config.toml
num_hidden_layers = 8
hidden_size = 640
num_attention_heads = 5
num_key_value_heads = 5
head_dim = 128
intermediate_size = 2560
vocab_size = 32768
hidden_act = "tanh_gelu"
norm = "layernorm"
norm_place = "pre"
norm_eps = 1e-06
positions = "learned+rope"
rope_theta = 10000.0
rope_fraction = 0.5
qk_norm = false
attn_scale = 0.0884
bias = "none"
tie_word_embeddings = false
parallel_block = true
init = "uniform"
init_std_qkv = 0.0222
init_std_o = 0.0222
init_std_up = 0.0222
init_std_down = 0.0111
optimizer = "muon"
learning_rate = 0.00782
lr_mult_qkv = 0.4
lr_mult_o = 2.0
beta1 = 0.95
lr_head = 0.00502
max_grad_norm = 1.0
warmup_steps = 200
schedule = "cos"
final_lr_fraction = 0.03
batch_tokens = 131072
max_seq_len = 1024
doc_mask = true
z_loss = 0.0001
train_tokens = 1360000000
max_steps = 10376
dataset = "wikipedia_en"
MLP neurons of a small language model. Each row is named by its layer, matrix (up: input weights) and neuron, and shows model dimensions 48-175. Each number is 128 + 24 x the weight over its row's rms, rounded and kept within 0 to 255.
A block is one neuron, or neurons of one layer that tend to fire together. After each block is what it responds to, as a language model described it from the Wikipedia text at the highest values.

L2.up624 [117 122 128 112 177 133 144 145 140 109 160 141 199 120 112 107 138 120 103 117 145 154 138 135 124 126 161 115 128 148 131 139 129 145 127 144 146 108 100 167 123  91 108 117 136 147 124 159 123 166  74 107 145 135 108 146 108 126 109 134 113 150 124  90 117  83 115 123 127 168 143 129 117 136 127 107 151 112 167 124 128 155 141 153 131 145 131 124 161  87 134 108 135 138 127 162 137 151  90 122 130  92 121 144 143 159 102 137 143 119 109 114 170 120 109  89 121 114 168 138 132 155 159  81 148  92 144 120]
L2.up1891 [112 144 100 136 154 157 120 157 144 111 153 153 167  94 140 101 163 108 134 135 133 134 164 117 125 138  74 126 117 129 107 105 164 122 148 121 117 131 145 112 116 140 150 137 140 130 158 105 142 140 110 118 149 148 145 103 127 145 154 103 130  98 137 147 168 120 103 155 100 168 161 164 155  82 104  97 166 145 126 150 137 147 112 149 131  91 120 125  77 150 166 112 168 194  99 116 122 110  98 141  94  94 140 175 120 117 168 117 134 110 127 173 131 122 143 172 122  98 123 141 137  87 155 115 168 121 157 129]
L2.up2216 [118 149 102 134 140 130 143 162  96 102 113 143  92 109  96 171 108 112 122 139 145 115 140 121 138 124 100 125 126 115 123 182 179 158 132 186 145 125 134 161 124 113 136 174 128 144 124 137 148 153  90 126 178 156 120 103 135 141 112 139 146 139  77 117 149 131 101 153 106 118 151 172 128 165 116 147 108 145 139 109 111 151 150 147 127 103 162  90 110 100  94  92 176 139  96 100 116 150 125 174 148 154 143 124 158 133 111 146 104 154 140 155 163  97 134 119  61 118 136 134  98 112 126  99 141 131  96 123]
L2.up2556 [140 138 137 131 164 165 164 159 134 129 111 123  97 134 153 185 103 149 120 170  76 123 160 109 135 134 105 131 123 116 169  98 118 158 122 150 106 113 112 153 152 146 130 111  90  97  71 139 118 151 111 158 155 129 163 112  81 167 140 154 162 128 144 108 134 138 136 213  84 122  97 146 117 122 131 124 164 166 139  87 122 137 133 133 124 187 139 162 170 108  71 132 156 108 110 127 121 119 124 153 137 135 140 167 118 130 136 152 153 152  99 157 139 118 155  90 117 134 144 135  99 108 128 152  85  75 137 110]
Punctuation, mostly an opening parenthesis, comma or quote, right after a foreign-language name or title, before a translation or birth dates, e.g. "Amt (Waterways", "Wrede af Elimä (28 July"; also "most" in "the most".

L2.up573 [145 113 130 157 114 139 136 105 130 124 131 124 151 139 107 122 109 161  87 135 148 130 106 109 136 119 161 126 135 175 130 141 114 123 134 148 121 125  84  94  98 109 143 136 146 119 101 117  91 104 112 193 109 153 101 114 122 106 104 125 112 110  84 107 125 158 105 112 128 111  76  99 127  96 115 150 153 137 119 154 100 101 181 112 114 118 118 116 158 134 142 127 168 148 121 151 127 126  88  93 146 126 160 159 130 152 108 108 131 172 135 139 120 108 103  74 115 132  73 168  91 100 104 112 109 122 136 128]
L2.up1048 [129 118 165  88 162 100 154 149 109 137 137 128 179 164 127 148 191 133 137 113 135 134 113  98 124 127 120 137 104  57 134 132 150 127 124 134 101 142 135 119 135 103  79 140 129 179 128 122 135  77 135 175 147 131 115 137 130 123 153 130 112 160 150 167 109  93  98 128  61 109  64 121 100 149 144 126 110 151 142 150 114 116 108 141 131  63 130 144 144 126 145 104 114 110 166  93 115  95 149 132 130 107 122 120 171 138 111 136 155 149 140 156 112 138 131 155 107 132 113 151 120 116 148 107 119  99 135 144]
L2.up1519 [158 126 125 129 152  75 155 145 134 110 142 128 118 132 119 102 147 115 107 163  89 138 151  84 127 144 142 150 110 118 119 161 135 126 117 147 112 126 127 138 142 107 139 108 137 120 104 147 132  90 113 162 125 149 149 128 122 149 139  76  93 129 140 154 163 138 125 152  73 119 115 118 122 148 134 181 133 168 134 143 108 120 153 110 135 117 115 116 125 135 105  88 143 138 152 157 113 131 110 119 132  93  96 125 102 155  69 108 106 123 167 133 101  89 126  88  80  75 105 149 124 114 132 105 133  85 106 125]
L2.up1678 [114 102 104 139 140  87 167 148 134 157 158 121 160 136  96 119 155  90  92 115 118 157 128 122  98 127 146 128  83 121 173 143 124 131 144 100 123 132  95 140 116 171 106 147 130 145 116 154 134  82  94 148 132 139 171 120  81 144 130  92 136  87 148 103 102 130 116 174 128 130  85  97 140 116 133 163 125 157  87 127 141 103 170 118 130 127 122 117 132 117 128 130 158 154 154 108 132 132 118 129 166  74 163  85 127 168 129  94 153 122 125 128 111  92 148 133 119  96 140 154 144  90 130 121 136 118 102 123]
Words in music chart tables and release prose, such as positions, Singles, and chart in "topped the Billboard Reggae Albums chart", plus table pipes.

L4.up403 [ 68 129 107 150 126  96 149 143 100 116  92 141 162  82 152 148 131 137 124 129  91 132 122 117 103 109 142 129 140 134 179 126 152 161 127 105 159 141 127 139 155 134 128 186 155 144  83 116 117  85 105 210  98 118 109 137 126 173 143 141 156 120 115 159 126 133 146 166 133 106 133 131 191 114 134 141 168 146 120 135 122 140 116 147 108 117 127 103 156 108 128 112 135 141 168 164 117 123 122 173 110 104  90 167 124 126 141 126 144 145 136 161 146 111 136  95 107 129 116  99 144  85 130 110 146 104 155 151]
L4.up1230 [102 151 146 149 119 136 182 164 145 139 124 139 108 163 123 152 132 113 123 172  90 119 113  98 157 120 131 104 164  99 161 139 131 105 117 169  98 146 141 127 160 126 101 151 146 151 147 106 106 156  73 176  85 116 150 149 104 121 101 128 117 170 100 126 124 125 133 146 168 120 140 158 108 136  99 118 124 142 137 112 111 163 121 145 121 149 150 111 120 116 148 110 184 144 142 126 189 128 136 149 110 172 124 124 131  94 121 123  92 102 132 147 131 115 115 142  99 128 153 107 109 131 138 124 176  99 160 111]
Middle and final word pieces inside non-English words, mostly German titles and foreign personal names in lists and tables, e.g. Erfol-ges, Schifffahrtsverwalt-ung, Lund-gaard.

L3.up800 [168 104 159 134 123 116 122 115 165 143  76 119 165 103 108 104  88 135 133 169 158 127 149  99  92 116 139 166  91  96 145 122 130 118 139  83 139 128  97 159 114 104  74 118 100 135 155 143 130 127 128 164 106 117 113 127 129 108 102 139  70 160 114 152 117  89 134 165 112 118 155  94 125 146 171 139  92 141 146  97 131 137 146 148 113 110 137 102 166  88 149 168 117 141 104 143 107 123 156 130 111 112 135 157 138 148 112 117 102 111 120 127 131 128 153 110 118  78 130 117 101 104  71 118  95 167 120 114]
L3.up1343 [120 128 151  92 137  87 135 107 170  92 114 111 103 135 145 101 135 138 104 138 135 151 136  81  87  89 103 135 130 131 158 184 104  89 137 151 125 127 120 112  51 132 166  75 111 136 125 141 131 138 101 112  96 105  97 136 126 156 151 128 103 136 158 126 139 154 179 117 122 109 121 127 117 182 113 122 177 112 146 142 116 110 116  98 124 102 143 138 153  65 128  68 114 173 123 110 133 154 151 114 146 132 149 144 133 156 153  65  93 128 137  79 132 106 163 129 126 137 133 175 148 130 125 125 100 171 160 115]
L3.up1409 [157 174  84  78 127 106 154  89 129 118  94  75  94 128 136  96 124  92 104 108 116 153 127 127 153 136 139 176 126  89 116 111  82 151 122 125 123  97 114 175 143 101 151 116 119  92 102 148 118 143 141 129 131 105 181 152 113 115 154 107 111 101 151 130 137 115 158 142  64 119 135 138 140 111 146 153 143 137 148 153 140 103 122 130 113 136 108 147 138  69 133 130 133 171 125 139 201  99 106  47 120 179 130 137 127 104 145 126 103 167 110 117 156 135  96 133 120 129 140 131 154  93 124 117 139 110 172 125]
L3.up1791 [114 127 123 131 148 151 120 123 140 137  75 106 198 106 101 151 128 177 116 149 156 113  98 122 149 120 143 148 114 120 128 137 120 114 113 155 128 107 180 152  81  90 119 119 131  89 117  96 116  99 140 129 119 101 115 179 178  93 131 142 105  94 100 139 117 140 161 113 151 153 142  94 146 109 135 136 137  91 115 113 158 133 154 124 134 131 147 142 119 152 109 151 110 109 130 150 117 122 146 135 192 164 162 153 131 109 153 129 119 108 103 105  98 136 127 132 124 109 106 120 114 139  92 135 100 121 131  86]
L3.up2172 [ 96 181 120 120 134  80 140 110 183 138 123 107 106 120  87 107 143 144 157 161 207 113 169 154 129 136 124 117 125  88 123 144 123 154 128 126 155 120  74 146 138 145  88 157 127 112  96  96 111 161 114 117 129  95 146 138 121 166 112 143 120 112 119 145 150 122 149 137 134 127 119 130 162  84 121 125 135 128 104 152 143 110 146 134 109 148 143 131 122 116 137 116 101 132 140 110 112  87  71  92 129 112 100 126 157 128 160 142 133 149 138 122 106 123 145 111 136 120 136 118 147 104 130 130  99 135 163 150]
L3.up2264 [124 127 102 111 155 172 142  98 130 156 111 102 127 157 111 120 123  90 107 150 150 115  62 103 142 174 126 100  92 183 123 126 129  84 110 116 121 127 150 139 142 131 147 146 153 140 150 108 156  86 125 118 168 124 147 152 126 126 110 145 120 130  88 160 148 128 141 142 110 150 108 106 155 128 165 179 128 160 138 136 156  87 122 161 126 105 129 138 129 135 167 126 200 130 159 108 114 128 127 125 114 136 127 142  78 138 161 129 144 105  75 128 108  78  80 137 139 125  94 131 162 137  61 122 108 147  87 166]
L3.up2275 [101 133 134  93 176 136 146 144 136 113 110 100 134  79 124 102 132 125 127 146 132 138 115 130 148 133 147 113 121  97 176  92  92 143 137 144 105 141  71 125 149 118 145 140 143  78 143 128 126 142 151 102 134 134 144 138 140 135 136 160  77 117 164 116 160 100 124 130  98 155 104 118 162 134 155 131 153 128 135 120 105 157 135 100 138  83 112 124 147 123 125 130 140  89 113 151 115 134 131 116 109 109 168 117 106  94 152 134 147 122 154 124 188 123  77 149  96 122 147 136 171 134 123 108 134 144 140 124]
L3.up2323 [148 145 120 119 143 144 118 125 136 159 119 133 103 147 119  92 138 128 120 145 128 130  94 111 145 168 111 138 105 128 146 114 127 141 106 141 132 102 140 133 102  95 152 113 128 137 120  98 157 172 109 136 120 117 150 100 131 153 115 141 139 153 125 107 122 156 109 165 103 116  83 107 185 142  92 132 176  99 131 133 116 101 199 110 104 123  89 178 126 156 143 101 167 126  96 141 123 131  97  81 137 124 154 145 145 147 112 115 148 140 107 133 136 131 132 105 134 113 146 105 147 133 145 146 139 134  89 201]
Closing parentheses and closing quotation marks that end a name, title or aside, often in chart or discography tables, e.g. (Billboard), "Together".

L4.up1121 [126 139 134 161 128 104 108 124 115 132 111 130 181  94 127 150  86 102  49 120 116  99 164 124 129 153 110 148 116  97  75 120 138 140 117 150 116 121 141 135 123 128 138  93 134 116 113 116 143 145 118  95 122 177 140 134 118 125 158  86 129 129 115 124 164 163 148  95 115 137 151 133  85 101 176 125 117 142 187 139 125  82 135 165 119  74 125 185 164  99 126 101 147  97 146 139 159  88  83  89 128 167 126 146 157 163 137 112 121 130 152 104 114  93  92  89  81  86 139 151  79 109 118 117  94  94 117 119]
L4.up1791 [ 90  68 129 124 154 112 106  96 126  94 123  77 208  60 126 132 125 124 138  91 130 126 114 121 104 174 172 170 131 132 132  91 136  92 146 118  99 115 130 113 125 112 142 153 134 119 119 136 134 132 156 126 147  88 137 104 116 124 120 104 145 133 169 109 143 124 107  91 107 137 111 138 142  95  99 161 159 132 118 128  93 114 122 151 144 101 127 134 112  76 105 108  87 133 122 135 150 106 139 127  72 165 188 205 139 127 130 139 159 155 130  88  81 130 137 148  89 109 125 151 109 108  98 124  65 128 128 128]
Closing quotation marks ending a quoted title or term, e.g. "Borderline", "Classic", often in tables, plus closing parentheses, e.g. (Maharashtra), and occasional "States" after "United".

L3.up1252 [132 154  96 160 142 134 128 146 122 128  79 157 125  80 116 117 127 103 174 136 131 102 119 116 127 151 133 123 142 166 122 153 134 122 125 129 120  83 136 117 133 162 124 170 144 147 135 137  87 139 132 110 115  70 124 107 127  96 113 168 107 168  69  98 146 155 131 135 127 134 111 155 141 174 122 162 107 103 133  88 118 114 134 123 140  67 155 155  87 105 128 144 148 121 128 108 137 136 108 153  92 170 157 110 153 181 111 126  87  97  89 110 156  72 124 128  98 135 142 120 108 131 117 117 140 159 115 105]
L3.up1337 [120 121  84 161 100 156 111 139 133 113 117 125 156 139 124 171 153 126 126 135 189 114 172 105 142 149 110 148 147 125 113 145 140 153 105 137 103 116 120  94 138 101 121 113 130 111 112 102 154 120 113 115 124  90 112 171 141 144 153 101 169 116 121 148 102 172 151 144 128 143 142 183 131 101 147 128 127 128 153 108 134 137 111  90 205 150 127 109 122  97 133 132 113 138 162 121 162 126 114 146 140 109 131 123 127 103 136 155 121 119 110 126 102 149 154 115 102 121 152 174 139 115 153 123 120 164 136 117]
L3.up1521 [145  84 107 130 108 121  97  81 118 125 131 157  96 140 131 175 156 125 131 130 155 116 105 113 128 148 157 130 129 146 139 119 143 122 141 107  93 148 138  96 103 140 148 108 140 122 109 129 143 131 133 190 142 132 131 142 147 123 129 118 135 122 146 105 137 120 108 159 185 181  93 121  85 107 151 148 118 155 151 125 116 158 132 120  82 129 197 129 123 154 133  96 157 121 138 147 126 115 135 156 106  89 142 126 134 130 130 115 137  69 152 106 108 113 100 139 120 103 140  76 109 100 150 119 156 115 140 157]
L3.up1623 [107 123  86 107 125 131 111 122 103 107 120 161 132 127 135 178 159 133 101 131 151 134 118 137 120 129 128 127  86 160 163 148 110 120 135 163 146 142 106 159 152  92  86 146  69 133  84 135 102 114  93 127 163 120 147 145 125 101 136 111 152 140 129 155 146 129 172 113 136 106 123 123 133 102 174 146 107 129 118  84 118 181 139 170 159 152 124 139 114 108 135 105 146 112 118 152 116 114 139 187 161 139 155 111 128 100 102 164 129 109 120  93  99 135 134 118 112 157 157 133 148 147 134 141 115 134 130 100]
L3.up1683 [108 169 122 115 144 114 137 122 126 149 178 135 113 117 136 135 149  93 110  70 111  87 183  67  96 173 141 104 105  97 120 138 148 115 103 111 105 140 147  95 125  95 153 138 125 131 110 161 124 139 122 118 114 125 133 117 121  94 158 162 127 137 140 122 171 124 111 149 131  87 110 158  90 146  94 173 133 172 133  89 128 168 145 155 131 114 165 143 117 137 156 146 154 128  97 122 183 132 156 127 149  85 168 108 122 158  93 102 144 144 145 168 129 125  83 116 114 140 118 143 106  98 169 112 151  94 128 162]
L3.up1784 [144  91 121  82 122 112 162 114  96 136 125 126 122 136 128 121 110 138 139  92 127  87 148 171 169 141 135 140 108 120 115 127 166 175 147 143 110  98 109  85 102 116 100 100 132 117 158 153  95 168 144 157 145 144 123 125 111  99 134 139  93 140 117 108 103 129 124 138 157 140 144 127 103 135 178 164 116 116 161 116 133 111 117 122 105 109 131 140 133 125 145 120 162  73 134 108 114 152 130 147 123 125 121 119 120 114 149 130 120 140 135 119 145 176 128 110 125 139 109 134 124 148 124 125 162 135 122 128]
L3.up1865 [139 173 107 109 133 125 144 114 104 101 151  94 150 132 155  99  98 153 109 119 136 170 122 138 138 102 155 106 104 142 169 135 112 129 163 143 142 115 105 129 125 149 116 139 126 132 145 112 150  92 115 165 128 133 152 125 165 143 126 117 144 153 147 133 115 100 183 125 157 154 177 120 133 111 123 126 145 190 116 131 123 139 128  69 120  97 172 155 130 123 180 117 165 133 130  86  60 118 162 101  99  97 142 117 111  97 137 140 134 138 136 174 156 152 109  93 125 109 145 157 133 105 177 129  93 119 106 132]
L3.up2012 [139 145  95 148 125 100 110 134 107 134  85 133 138 109 159 137 121 144  90 139 144  90 144 118 157 140 111 124 166 159 127 151 132 103 129 127 132 191 122 130 135 100 120 174 144 154  84  88 119 107 153 134 139 110 176 163 165 114 150 156 133 135 114 126 126 143 139  90 135 120 134 129 145 152 176 132 124 103 159  87 146 159 146  86 140 120 150  56 135 143 123 110 102 124 135 149 145 111 177 128 112 211 146 143 126 109 102 147  73 154 120  97 109 131 119 129 118 157 126 132 155  94 112 102 133 162 174 109]
Function words and word-final pieces inside German, Spanish or French titles and institution names (-ung, der, y, des); also and or comma joining English nouns.